Weights of a small GPT-style language model, trained from scratch on English Wikipedia.
Size: 9 layers, width 640, 55.9M parameters.
Architecture: learned positions, biases.
Training: a variant of Muon for these matrices, 4794 steps.
MLP neurons of a small language model. Each row is named by its layer, matrix (up: input weights) and neuron, and shows model dimensions 0-95. Each number is 50 + 12 x the weight over its row's rms, rounded and kept within 0 to 99.
A block is one neuron, or neurons of one layer that tend to fire together. After each block is what it responds to, as a language model described it from the Wikipedia text at the highest values.

L2.up516:56 33 48 39 49 32 37 45 39 42 50 65 44 51 54 53 69 41 28 51 43 58 71 62 55 63 65 54 47 47 59 53 34 62 72 33 27 53 45 53 49 65 46 35 69 53 69 53 55 45 12 36 46 46 50 56 53 35 58 39 32 41 57 48 52 66 44 58 40 56 46 74 61 44 61 51 80 42 69 67 47 59 49 59 34 62 41 35 50 41 71 50 39 65 48 57
L2.up764:33 61 51 50 57 47 35 27 35 61 71 68 56 41 45 73 56 43 32 66 25 38 29 41 38 52 57 34 28 65 47 51 43 41 18 56 59 36 40 56 33 63 27 55 64 37 27 52 40 38 47 82 70 55 48 42 30 57 54 66 60 52 61 56 58 62 62 58 46 32 52 48 59 57 49 58 46 35 41 37 64 54 43 34 58 57 31 49 48 48 58 43 63 52 56 58
L2.up1574:31 47 41 43 36 46 51 44 50 68 45 46 44 51 48 24 44 72 56 51 34 53 29 40 48 64 54 52 51 80 59 65 33 45 63 39 47 32 41 46 65 44 65 62 50 35 56 53 54 40 48 62 41 52 28 51 36 34 48 56 49 39 49 35 46 59 59 49 34 36 64 60 42 54 49 76 38 47 52 43 77 57 51 60 47 29 46 50 41 56 40 30 55 36 43 63
L2.up1749:47 64 35 58 60 25 46 50 53 87 68 55 42 54 29 61 55 54 45 69 56 54 48 41 63 44 52 33 52 40 46 76 44 38 37 39 68 44 63 38 61 55 48 49 45 36 62 57 39 43 45 48 72 42 53 32 51 42 63 63 46 47 39 46 54 52 40 51 49 68 46 64 45 27 50 54 45 51 53 60 64 65 58 44 37 57 51 61 48 65 57 34 66 38 64 54
L2.up1985:59 52 50 60 43 37 46 39 53 38 66 77 60 41 41 48 51 38 20 55 85 60 55 29 52 47 42 37 49 34 57 84 35 51 37 50 48 59 61 53 47 36 52 36 43 20 60 50 30 18 55 35 33 20 44 65 60 48 53 42 73 50 15 41 58 64 63 38 53 46 55 30 38 52 61 45 59 53 56 52 53 75 49 71 69 37 47 57 60 60 53 50 49 56 69 50
L2.up2011:19 48 49 46 42 35 56 35 52 60 51 37 50 56 76 68 41 57 43 45 30 55 44 54 74 68 30 63 53 52 68 41 59 63 40 45 57 32 43 23 50 54 47 43 61 47 48 53 51 47 54 36 37 49 51 59 60 35 55 44 55 65 53 52 54 49 46 59 60 31 45 71 70 39 50 60 53 47 54 57 63 55 59 67 26 66 68 54 47 53 37 59 52 42 48 70
L2.up2147:38 55 37 73 53 30 45 39 59 73 58 46 70 71 37 46 62 50 59 71 66 54 24 41 59 41 52 39 46 44 66 64 50 45 48 61 40 38 44 26 68 39 26 37 50 48 54 42 33 59 51 58 51 35 50 34 32 56 53 63 44 51 41 51 58 34 40 68 42 52 53 43 42 44 34 59 75 41 48 58 62 60 35 59 24 43 53 50 50 45 44 61 52 41 54 60
L2.up2492:43 36 57 50 41 53 61 44 66 71 51 40 52 66 21 56 60 60 46 63 68 47 54 45 49 39 46 58 46 48 29 73 38 37 47 63 43 51 39 78 46 46 32 59 33 31 48 48 27 37 47 15 30 33 54 62 38 57 83 42 45 43 51 48 43 44 48 93 39 66 66 41 58 43 46 52 49 33 53 61 39 80 39 50 43 73 46 57 44 51 47 42 47 56 46 47
Responds to: Subject pronouns in reported clauses. Subject pronouns opening a clause after reports or "what", such as "reveals she", "believed they", "what I"; also institution nouns like government, Assembly, Council.

L2.up941:38 55 57 41 54 57 55 65 41 33 38 41 39 37 49 45 35 46 56 51 55 49 47 63 53 30 52 57 61 55 45 68 43 56 59 75 49 26 43 42 68 55 56 47 46 41 65 56 45 58 43 55 60 65 86 71 41 70 75 54 45 47 43 25 33 35 65 77 34 51 47 56 36 77 57 55 55 59 48 34 41 58 56 53 50 59 44 53 52 50 50 43 69 44 53 63
L2.up1283:63 61 42 34 38 36 43 27 63 72 37 55 46 51 53 45 43 58 43 50 47 30 45 71 52 47 46 45 29 69 67 49 40 29 49 61 71 52 56 68 58 49 57 55 49 25 65 99 76 45 40 48 65 77 37 43 51 43 41 49 44 50 37 35 56 51 51 37 53 44 51 39 56 51 57 53 44 51 50 56 43 48 50 46 54 50 45 45 34 55 47 76 46 48 60 42
L2.up1310:70 42 41 49 28 46 37 55 42 19 42 45 30 43 62 53 60 49 53 45 47 32 49 58 48 56 67 50 66 56 46 54 59 53 46 70 20 28 52 47 54 41 65 62 58 48 76 50 46 45 40 44 44 37 67 41 51 55 48 60 32 66 26 34 44 59 57 49 56 62 63 51 43 47 54 65 60 65 49 62 55 48 69 39 62 50 30 44 62 19 37 41 60 42 63 32
L2.up1706:61 48 47 44 52 40 56 33 66 62 64 46 51 44 33 50 56 42 52 58 29 35 50 51 55 47 48 42 50 65 40 69 68 68 57 44 44 55 47 54 43 43 52 65 35 30 21 55 53 17 38 51 48 26 46 63 38 39 56 48 64 55 39 45 71 53 59 66 50 52 43 54 38 75 55 53 51 74 50 51 50 78 52 37 56 45 53 33 40 61 54 56 52 51 53 39
L2.up1919:57 40 43 36 45 51 46 50 48 36 39 24 55 49 66 45 41 40 38 38 56 48 57 50 45 56 48 39 67 52 50 27 50 37 28 45 54 45 62 38 29 27 65 65 51 36 57 64 52 49 53 61 49 47 54 55 43 63 40 70 58 42 62 53 61 49 39 60 47 26 64 58 62 60 54 36 37 51 29 62 41 54 37 50 60 69 53 39 51 57 51 55 52 38 54 59
L2.up1962:36 32 35 52 39 39 34 36 58 56 47 45 29 57 57 43 65 36 70 70 23 38 36 50 46 36 41 64 51 49 58 35 67 59 66 56 35 68 66 51 51 47 58 50 52 28 79 31 47 41 44 64 77 53 48 47 51 39 68 63 46 39 59 39 45 65 25 40 37 53 40 63 56 30 39 70 56 49 41 56 26 50 61 57 43 44 35 52 75 51 53 56 40 68 56 51
L2.up2018:52 11 40 48 60 58 41 43 37 50 59 43 52 31 61 60 52 27 55 58 70 44 37 71 42 58 73 33 66 46 53 45 45 62 78 69 36 66 38 36 51 39 52 25 58 44 60 56 33 52 53 45 68 37 58 53 35 45 42 59 41 64 27 36 40 57 40 39 46 63 37 46 36 37 40 64 44 69 35 64 56 39 46 58 52 53 51 36 48 60 59 72 50 41 40 63
L2.up2366:52 45 61 42 66 40 43 50 45 76 50 30 41 28 34 53 62 60 29 71 56 66 41 51 39 72 34 50 38 37 50 54 30 51 44 53 49 37 65 17 44 45 48 49 62 44 40 47 49 51 30 53 38 38 67 36 38 53 70 52 43 39 28 50 60 43 57 26 59 34 35 40 70 34 46 55 47 37 44 47 33 37 57 51 61 58 78 50 62 45 23 49 61 26 40 68
Responds to: Plural group nouns. Plural nouns ending a noun phrase, mostly groups of people taking an action or receiving help, such as veterans, patients, citizens, people; also some object nouns like chambers, tones.

L3.up445:66 73 53 48 41 32 23 42 50 63 48 45 51 44 44 41 48 33 35 60 57 52 26 45 38 42 47 29 31 40 59 65 64 56 42 58 54 69 52 50 45 58 61 63 73 41 37 50 29 32 58 70 64 44 41 47 29 53 56 77 34 41 32 43 18 42 57 48 45 40 51 46 33 39 46 50 51 74 66 30 55 35 46 43 55 44 54 73 42 59 33 49 54 53 77 60
L3.up562:62 61 15 37 63 34 75 54 64 50 73 34 48 60 51 57 55 49 46 40 40 59 47 76 51 33 37 56 61 24 49 58 39 45 59 49 55 50 64 36 63 60 61 47 59 34 64 42 31 45 50 43 46 54 57 59 51 55 48 76 64 68 45 47 32 49 66 33 70 40 51 53 51 62 48 59 74 48 56 47 43 54 41 38 58 48 34 57 75 55 46 55 59 22 69 72
L3.up2043:66 41 29 66 75 58 48 35 48 42 45 61 35 40 31 64 44 42 21 25 64 53 63 53 39 54 44 69 43 54 54 62 37 53 43 58 59 35 53 54 46 39 48 52 58 53 42 56 55 44 71 31 30 61 43 68 61 54 66 34 50 50 51 45 48 52 70 46 56 63 68 36 51 46 58 57 46 16 57 62 64 49 56 63 55 58 45 39 38 54 51 34 54 43 53 46
L3.up2234:36 62 51 46 54 51 61 35 68 73 48 63 33 38 25 33 64 22 43 57 40 61 62 34 39 43 26 72 47 54 57 56 40 48 45 33 62 62 47 54 57 59 60 44 68 55 78 49 38 46 30 57 62 49 31 43 46 47 61 55 55 50 41 59 63 43 65 46 52 44 57 65 72 34 46 51 61 49 78 25 67 73 70 46 55 71 46 34 41 42 57 46 47 52 45 55
Responds to: Plural noun endings. Plural suffixes and plural nouns naming groups of people or things, often completing a word split into pieces: commissioners, astronomers, cellists, books.

L5.up423:66 57 71 50 37 33 59 49 35 62 56 47 51 41 65 26 41 51 57 41 58 34 68 67 55 52 43 52 34 37 65 41 77 44 60 57 73 46 35 42 58 52 50 68 61 59 35 56 46 41 41 61 52 46 22 62 57 37 50 62 58 52 47 58 62 44 46 56 61 46 62 40 47 31 28 63 59 38 45 44 52 57 44 39 64 47 56 51 47 68 56 48 63 72 75 42
L5.up1930:49 36 59 42 60 59 36 38 43 57 84 53 76 70 42 48 64 70 48 60 60 55 49 35 50 50 38 37 43 54 61 74 70 47 43 59 67 37 34 58 62 36 62 78 39 58 47 61 49 31 66 50 61 51 43 72 57 43 52 42 63 48 75 40 48 56 59 44 53 59 47 71 47 22 37 43 61 47 53 53 67 47 53 53 63 38 53 44 54 53 54 46 51 69 65 51
Responds to: Passive past participles. Past participles used passively, after is/was/are or right after a noun, usually followed by "by", "to", "in": owned, represented, founded.

L3.up92:58 54 57 52 53 36 47 58 44 62 37 56 66 50 48 48 60 52 48 46 39 52 59 58 62 40 37 68 40 56 63 49 44 55 42 52 40 33 35 55 31 59 47 59 48 52 68 31 47 54 44 48 58 46 62 34 64 48 50 55 47 63 49 44 53 42 41 48 75 37 33 65 34 51 40 57 64 47 36 66 54 58 53 61 50 48 35 68 41 36 57 23 41 47 55 34
L3.up421:48 35 45 53 58 31 50 48 46 58 60 39 46 44 41 54 56 49 65 38 60 53 34 59 35 33 50 39 50 57 33 55 39 43 74 66 46 73 56 70 57 66 55 33 45 42 42 66 74 50 63 61 23 53 35 30 48 40 40 47 58 44 38 36 66 40 45 58 67 63 54 51 35 51 48 52 40 49 49 38 30 66 43 53 66 61 61 46 41 43 81 75 59 36 45 60
L3.up1143:52 79 55 35 42 34 45 45 34 32 21 61 60 64 37 61 47 68 48 62 53 65 61 56 35 19 49 48 32 47 52 39 57 53 62 67 31 58 64 53 44 53 40 34 32 49 45 31 52 87 49 58 62 49 47 35 57 46 39 52 49 43 34 50 73 49 45 27 60 54 38 39 51 38 32 41 44 47 57 57 80 54 47 35 36 36 49 53 64 36 31 27 55 51 53 57
L3.up1953:41 65 59 46 23 41 54 40 46 52 47 67 57 51 41 48 44 61 34 59 50 49 52 46 38 52 18 50 55 41 56 65 49 78 28 38 50 47 33 58 58 46 46 38 43 21 67 46 52 50 39 64 27 63 30 50 50 58 80 57 49 73 17 56 38 43 66 52 51 49 51 48 34 30 30 71 37 52 59 52 54 64 64 50 61 33 17 48 68 67 52 61 53 42 54 59
Responds to: Anaphoric definite nouns. Common nouns right after "the"/"The" that refer back to the article's already-named subject, such as the company, the song, the school; rarely name fragments.

L2.up20:52 49 50 64 62 40 70 20 45 44 35 50 56 36 50 52 48 74 60 77 66 50 39 52 44 50 54 30 70 55 43 45 52 51 49 46 59 91 39 61 52 50 40 69 42 36 54 56 44 43 53 33 44 40 56 46 69 54 49 65 58 51 40 60 21 50 68 63 43 60 30 56 47 57 47 49 40 30 49 63 51 54 33 57 73 45 43 45 80 61 32 68 76 60 58 35
L2.up174:36 73 39 54 45 36 66 38 56 59 61 42 55 29 52 53 52 49 55 75 74 35 51 49 29 51 71 90 62 49 65 40 59 44 38 50 41 45 67 51 57 59 38 38 73 42 60 37 49 41 28 36 58 45 38 35 44 47 36 47 56 54 50 56 46 38 62 48 60 49 52 58 63 39 34 56 70 54 55 51 54 52 54 50 32 48 67 43 62 55 46 42 63 44 43 37
L2.up830:43 55 56 53 33 42 65 26 43 58 51 56 57 51 51 75 48 41 39 43 49 44 61 44 32 51 54 62 29 49 52 37 56 38 40 62 42 40 54 56 53 46 45 39 33 47 36 48 55 29 47 75 84 40 52 43 62 19 39 19 42 33 64 46 51 29 45 43 54 57 39 55 62 49 24 27 48 56 77 54 58 38 47 48 54 64 31 54 45 49 47 42 62 39 45 68
L2.up1116:56 37 59 49 52 45 51 37 59 66 45 58 50 53 44 37 37 65 61 55 55 51 55 65 41 50 55 38 37 61 37 54 60 46 62 44 23 54 42 30 71 48 41 44 51 46 54 60 49 24 45 32 35 61 53 55 78 47 52 46 39 37 62 64 57 65 54 35 42 38 51 77 50 46 61 38 61 36 33 47 82 47 75 41 52 25 57 51 39 55 45 55 43 36 33 53
L2.up1200:53 87 53 51 53 46 58 41 46 22 44 83 58 64 39 26 62 61 36 57 53 43 34 39 32 45 50 30 68 49 44 42 49 61 40 36 36 53 43 52 52 48 41 35 60 68 34 50 56 55 55 45 49 44 60 72 42 54 44 58 48 57 56 32 07 61 76 38 48 52 52 64 41 44 70 58 37 38 47 44 44 70 44 49 44 54 47 55 53 61 60 51 33 57 45 68
L2.up1777:55 52 60 54 66 61 49 61 37 54 43 62 73 36 53 52 53 53 51 55 54 30 46 46 38 61 36 41 56 34 49 47 62 48 52 61 65 42 50 42 51 23 53 52 49 29 56 81 48 53 55 63 63 53 37 52 56 42 54 46 30 56 60 50 47 57 44 58 58 45 59 66 55 26 55 44 62 45 41 52 28 41 57 47 50 75 42 47 44 52 47 53 47 70 68 63
L2.up1824:61 38 72 53 51 31 25 56 33 35 54 60 68 41 51 58 49 60 52 70 58 42 28 58 57 37 78 51 46 50 54 43 43 42 36 68 60 43 51 68 63 58 27 53 63 28 78 49 46 52 43 47 59 54 50 27 46 36 54 64 44 51 52 45 46 57 52 38 68 68 42 70 60 69 47 60 65 32 63 44 50 47 62 62 47 41 56 49 62 46 62 43 63 61 31 56
L2.up2134:76 45 32 64 52 59 65 48 48 46 72 76 68 38 63 48 43 49 55 51 47 32 41 51 52 49 42 36 37 70 41 77 65 60 31 37 64 62 53 52 52 26 59 44 45 50 88 47 72 49 77 69 35 56 33 44 50 38 67 44 40 26 61 42 48 80 51 45 64 49 39 40 50 56 55 49 60 43 64 63 60 50 45 61 44 53 58 66 56 49 38 48 50 66 55 27
Responds to: United States completion. Final piece of a country name, mostly States in United States and .S in U.S., also Mexico, East Indies, Saudi Arabian.

L5.up25:42 56 40 49 61 51 56 71 40 42 62 41 27 52 66 46 38 40 56 44 52 65 56 46 53 51 75 41 30 38 38 53 53 40 53 83 54 58 45 46 43 56 71 26 53 57 42 55 44 80 65 62 54 56 65 45 49 52 62 28 50 40 46 32 35 42 70 49 46 33 48 44 47 45 09 46 51 67 32 57 50 64 49 44 76 34 58 49 35 26 72 58 40 57 37 53
L5.up1968:49 42 37 46 49 54 36 55 39 50 46 49 50 56 62 50 65 43 30 43 46 43 52 63 31 49 48 24 59 39 41 61 41 65 35 70 56 53 45 53 55 48 59 64 46 74 52 42 42 70 52 61 68 53 44 55 27 44 57 46 47 57 35 38 51 51 71 42 60 56 63 54 51 46 23 39 43 62 47 60 38 57 51 52 50 30 35 36 52 42 44 41 39 51 37 65
Responds to: Plural noun endings. Plural count nouns, or their final piece such as -ers, -ations, -ies, after quantifiers or modifiers: fighter planes, two supermarkets, three districts.

L5.up618:65 49 47 52 77 55 49 53 30 65 56 42 69 55 52 32 49 51 51 43 41 75 40 59 37 45 64 60 55 43 66 46 51 74 36 32 48 38 40 52 54 44 35 66 72 30 57 61 40 38 35 62 41 60 41 72 39 63 48 40 61 70 48 63 58 49 56 44 65 41 28 43 55 69 46 55 52 39 60 64 60 37 23 60 43 38 61 68 36 69 55 68 43 40 50 71
L5.up676:46 29 49 56 43 42 51 59 59 71 56 64 35 47 49 51 51 32 67 67 42 65 39 40 56 48 60 57 52 37 46 38 59 39 46 45 56 59 41 50 75 39 49 67 55 43 59 56 60 56 46 43 30 42 42 54 33 60 57 45 68 43 45 60 60 52 63 57 75 53 48 54 51 58 65 55 37 37 41 48 53 57 57 43 30 55 36 77 53 53 62 39 54 58 37 52
Responds to: Clause subject before verb. Subject words that open a clause and precede its verb, mostly relative who and pronouns I, they, he: a woman who took, what I'm doing.

L2.up254:79 34 61 61 45 24 44 54 76 67 51 51 53 64 42 58 60 31 55 50 67 61 50 58 45 49 39 45 33 49 65 67 66 57 44 69 64 60 38 46 54 40 48 36 42 49 50 38 42 42 58 38 55 45 45 39 51 53 41 73 63 62 62 51 66 50 36 56 58 43 57 50 46 43 45 59 52 52 66 65 44 44 39 64 75 66 79 53 53 56 41 57 41 81 28 42
L2.up531:49 28 50 48 54 50 43 70 53 47 31 44 45 55 66 55 27 34 59 72 61 90 63 61 48 42 48 51 52 37 65 33 33 55 41 37 54 50 61 51 49 46 51 38 36 49 46 43 80 52 40 39 81 40 49 32 37 34 57 59 61 54 37 58 61 17 65 55 49 32 57 59 45 34 59 69 37 38 66 41 54 45 48 52 38 59 64 52 50 61 51 60 50 38 46 47
L2.up588:49 60 50 65 47 57 54 51 59 66 34 38 38 48 54 44 46 30 45 68 38 53 34 34 64 58 45 50 76 19 45 47 32 55 36 66 50 67 61 43 55 52 66 70 65 42 61 33 58 52 54 62 77 60 45 46 29 41 43 43 44 40 48 44 40 67 36 54 79 35 59 54 53 63 41 58 42 35 59 51 68 36 72 45 57 48 29 34 40 51 60 58 55 57 43 77
L2.up638:58 45 35 54 52 39 53 37 36 41 50 63 50 65 52 66 58 29 52 36 61 51 26 61 66 45 49 49 14 41 51 63 73 26 64 77 36 51 60 45 53 63 59 55 50 55 28 49 32 54 38 36 59 51 57 48 62 47 37 53 64 51 59 36 68 28 62 63 58 36 53 69 64 53 69 47 48 57 67 32 47 59 34 35 53 55 68 44 50 78 35 61 56 44 43 70
L2.up955:53 41 58 60 48 32 29 48 60 49 52 49 47 59 61 70 49 46 45 54 56 48 62 44 64 22 56 32 45 55 57 41 39 53 45 34 26 62 59 66 52 56 63 39 34 42 39 40 46 30 59 43 52 41 41 46 41 42 49 38 36 58 42 52 69 53 55 60 77 53 66 65 50 41 44 50 42 20 51 53 44 56 53 53 48 61 68 27 57 26 40 63 50 45 47 46
L2.up1240:40 40 67 51 60 53 56 26 53 41 53 73 74 54 43 57 45 46 47 35 51 37 45 50 64 43 49 41 40 52 47 40 66 45 49 17 73 61 58 36 71 46 55 61 59 40 59 51 51 47 48 54 57 50 38 50 60 50 49 38 67 70 61 72 57 65 64 42 60 63 53 55 31 35 56 76 59 53 50 47 27 39 57 29 63 52 38 40 45 53 41 64 58 49 36 35
L2.up1753:53 47 39 44 40 51 22 69 41 41 73 44 40 67 34 27 55 35 39 45 49 55 40 58 66 27 37 47 43 43 64 49 48 40 66 33 54 53 49 42 57 19 57 55 52 41 49 34 56 41 72 40 58 49 24 45 84 53 78 64 54 69 58 56 36 55 68 54 47 57 32 54 39 78 54 63 39 64 43 48 64 32 51 60 60 66 79 25 51 56 51 33 51 46 31 50
L2.up2062:33 58 67 86 36 51 48 61 37 37 50 37 53 66 70 41 40 46 51 43 51 75 38 52 55 33 56 46 37 65 46 24 49 61 60 66 36 40 50 59 46 48 41 32 47 47 72 58 33 34 60 44 55 38 51 36 55 62 44 61 50 43 46 43 63 52 52 54 51 54 79 36 58 40 61 54 40 45 48 26 50 50 50 55 32 43 50 51 64 54 50 38 50 50 62 61
Responds to: Passive past participles. Past-participle verbs or their endings after was, is, be or been in passive clauses, such as refurbished, established, reelected; also -ation nouns after "re-" prefixes.

L5.up891:32 47 45 45 50 41 58 77 40 62 48 39 66 56 34 40 37 41 36 42 52 44 33 55 27 40 49 51 33 40 52 64 58 31 48 35 79 39 26 48 55 30 21 64 30 69 34 42 59 50 65 55 53 46 49 64 58 72 40 56 69 40 40 56 49 38 54 46 36 63 63 69 45 45 65 80 47 30 54 43 48 66 43 35 49 41 55 46 63 80 35 51 70 56 44 26
L5.up2386:52 44 58 56 36 38 54 51 42 72 41 48 42 53 34 44 51 66 37 55 51 39 62 38 32 40 31 42 34 57 50 47 41 47 57 44 71 54 37 62 71 45 32 31 55 33 61 38 42 44 64 41 42 53 64 57 45 42 61 55 60 66 25 51 49 54 54 52 68 58 45 47 40 36 54 46 48 47 59 35 69 43 58 60 40 42 41 49 56 62 39 20 66 59 54 52
Responds to: United States / place nouns. Fires on "States" in United States and the period of U.S., plus place nouns like state, town, village, area, country.